config.yaml
d_model: 512
head_dim: 64
d_mlp: 2048
vocab_size: 32000
activation: "gelu"
attn_scale: 0.125
tie_embeddings: true
init: "normal"
lr: 0.000536
lr_mult_up: 1.06
beta1: 0.95
batch_tokens: 65536
train_tokens: 508600000
steps: 7761
MLP neurons of a small language model. Each row is named by its layer, matrix (down: output weights) and neuron, and shows model dimensions 32-287. Each number is 500 + 50 x the weight over its row's rms, rounded and kept within 0 to 999. Numbers have three digits each.
After each neuron's rows, "fires before" lists the tokens most often just after its 100 highest values on Wikipedia text that the model never trained on.

L12.down880:520466457531557507450528411530535453468496488468432557498413445490507512552450506455534446481394450494485546466500428575491410435549523442512476437488467481471503410451488472428494578455487541397429437476468479526475496461495562576552582527542448484509536471520611431481534476507485546476548481514536520577505576551435545472460413578539485526502587547480481554512486456456482449473443491518547578545431569494504465465466500554549389532437523478462447560623424486477473498462483517478553546431507542617513500547474561525515548413394521466525562491492543393486502551491522461458511503503544465487533513532487540577526453478588484557535545564455484482483530466511563430550409396543546479408518483437504466461517469566509398488458532418509560524429505561455474425526443499
fires before: " |", "\n"

L4.down1163:559484449464453540523509508537469485503538502397531351466512483498518509551474493601447503464495414489514531483551548449455497509542463398517555528401509519500540474490437513481502495451585463438578420500612470611653487400417444484436455463500456523542478571478507507449557443550441555569510457513486448459507463613399420529567520528495539583569488408504439493494426547553560438588487500529582500474500534479530455422597511561477508495459552507490478522549520606498491457571419491519416502465504399485472509505537496547498510530589501508485586425470399564446468492504527443550514414463555436475543518549457553565404452513523408530518522549408464555551505510534438523511537509439519543489458521570461523465379556489480580456555474524528486503530465447464509435425584526
fires before: " |", ";"

L4.down1537:579494480502521501568486512606491483470543535496475512507510536447504499597477539413502534475411436544528360604449522484560433519469422482414529407527523515480495516504456483477540408564438540578571470423527402518478543492459469559444388388513546470527538484483495572528518432518483513510543521461605559552454498491511425504608552544613562442493497463543415496519443510606444521492463485556494448383509483516508526593513457589579453536499449439550533542458583442473556478567469524566490464443535367418457501529428557480523585482476458441522462465504494536506476475528566458583479490474510491499487470521523562345531559452560599394433535481437419564485490481506413529566504498460566571466428482385462521630508510482511519563465487514506519564433497456480506465424512450
fires before: " |", ")", ":", " of", " ["

L12.down572:530505390415525551486477468477447541492495527508541501531482479506480497612555545553492497455438492527419560491484528551479493498505477552453586411528478485548519457567539478498492560507499542455559523509521595527509500591503572505525501510511486504454509492522702485538505519535519488476451516496465584469485480427448471513541511481588537443504562453466470569184519520507478404543423530502522530441539473504524450525533523564468453515498474551523470510511503525571491482535490468478492479483511528513593516533483487527394481462457550482295600601516551490511561430536537496517483473324465507478548467577572513414502529488497509459509585577481481494478631484431541445505437492512519502630572532523482496506445416552484474487490453418561557473429506454448431465511583463
fires before: "\n", " The", " In", " I", " This"

L4.down1994:558552497491408470554493586442506374448513521503409547535526513501509419528539564511371465490564591448515538406541540486514530465471542520417486500504557425552392522443533493545576588619353477399496569487492554427491474416469516492480521549476496493520411504527558440547548506557499471525536541552537431565555491493524601533525497519455453526446534557478539485507491485440504481496480482510478580503461534520462488471526437461541413506399481506533466543510462545460538556491496579512436468543385499442505509531448513573477515452524535513586493618482595614569550406511420504572474398527520507466535519512487499465510511611555577493471554416462468495496496596552531470491486486586546473572536548483505494441473446462513516521523536491508556483472497554565468510511518534
fires before: "\n", " The", " He", ";", " In"

L4.down1154:502490520475461540472613534488597573554426483550434560518387526561462515504487549616460495538524466416545468428501490470458347607528486447466473568469496501498499439460431490483548508396460451550586423481393451565510569475467466460520503597537536536518526520525535566443497464543470552447449604524535534455507537461581488477549532434430494545442511526540520558441557524492385515503475461586415537478458459571488531399498438529569476504478508457512533524517445541437489506561437473460454488558499399607496518477450418479508469599531562466521427567570468501444587495586483531472420398511453396362516519442539583440396462496407527474426450528420450472425439475503517471457490576569466469506554441564417513513538447484446503555481471476591521484513557492491629446449503441
fires before: " |", ":", " votes"

L4.down1097:504552472492458457532452434556491394487544490506457448551464514528503504517518546508497433486497447470529466427478562482509467592469604475488515549476521437488469520492438451473456412563487538438499555525513450509441377561548511441445401487443580494529503423486541377448471457531542525445497482488500517534565534484472483474531448464511455601450490549516549451476571491489570460436458493459473314679502496492555426511465453527452498589491574527504535493307535539467477508526489399565457478457510463412508454475620428527461615534544541565488456435508507447491501441439459490479407478499430521416414546516505519496628483437418533528497493469442493532508545462506544533516545485412509474448505613475528466487483483496464602480555430467578519544571538536507500525404560492
fires before: " |", " Sep"

L4.down1384:508506486517461530510526477537512525440493512573427568542488499468469439459531496476558507448522517418508481511426483408522575542507500455474518493471436500490546496530498410533438455539522444407460556534509588623504499608523532421514478460621458458416470394505526503585571440461538521440517399500501509482499516475470482549526536524556534479447523542495510500470517391621524583527468483479537410503496545575581473489464519360484465517518536448421417504508472587454384509514559473485423530474511517572552528493518482452456512473522554608490505432542501421538505528503493520539591489482537517521567539461508441455509457467418502538455582462527480487485563442548551396507475476537459442512489452435542543473401410476571508497446582517454579463484469566509488473454471489
fires before: " |", ":", "\n"

L4.down561:457479541472538502548409531451501528569531610517522498522512543518588408555501508509425502517484516567532612478525494502587490457401466490475527495521477474505504517504522531484503568410543553469442484511528474512546488502426495483458486509534499413512419528510587478479427528523479417534472446556530483502477432613388451479486456545481526379619424497481533491486552515510513484594489473577459501435505505530688482483497521459421451426467442488500410427579543484544516520459374568569527581542428446457458471429484454560493528543541533499563472510532492519504497595541460468640508549475502551586562533463519443401554546477448583508528441557537471586479488568498505423505524488620506558518545547551497472451524401464481513474564541530476478534483553540577587513430431560
fires before: "\n", " is"

L12.down1044:562443375538518484518382526525412495499439546518484586458436426498487504433461474583541464462476546473488533528492393504446499395606482496484502551520483470507524456481472470508433518528553458413578486528522495407659501631467614588495520444421427434522541609381573507476496510469500462584489491541499393502496486398404509422533493392466461464468541525492468469434503517553505539427504522612593462497514496529490447514564496581476510516508449521500501509513473483518539386365518504514480542408477478538519513506474510559368492526471445567388558503477484479517459518531474522408564522559582512542451377493454520409528468449504493541536482421412492505412526469441476501579513524540547430511577463511461526480540458568494477448491549422550566488512525401518419563536581456
fires before: " |", "==", " 0", " as", "\n", " a"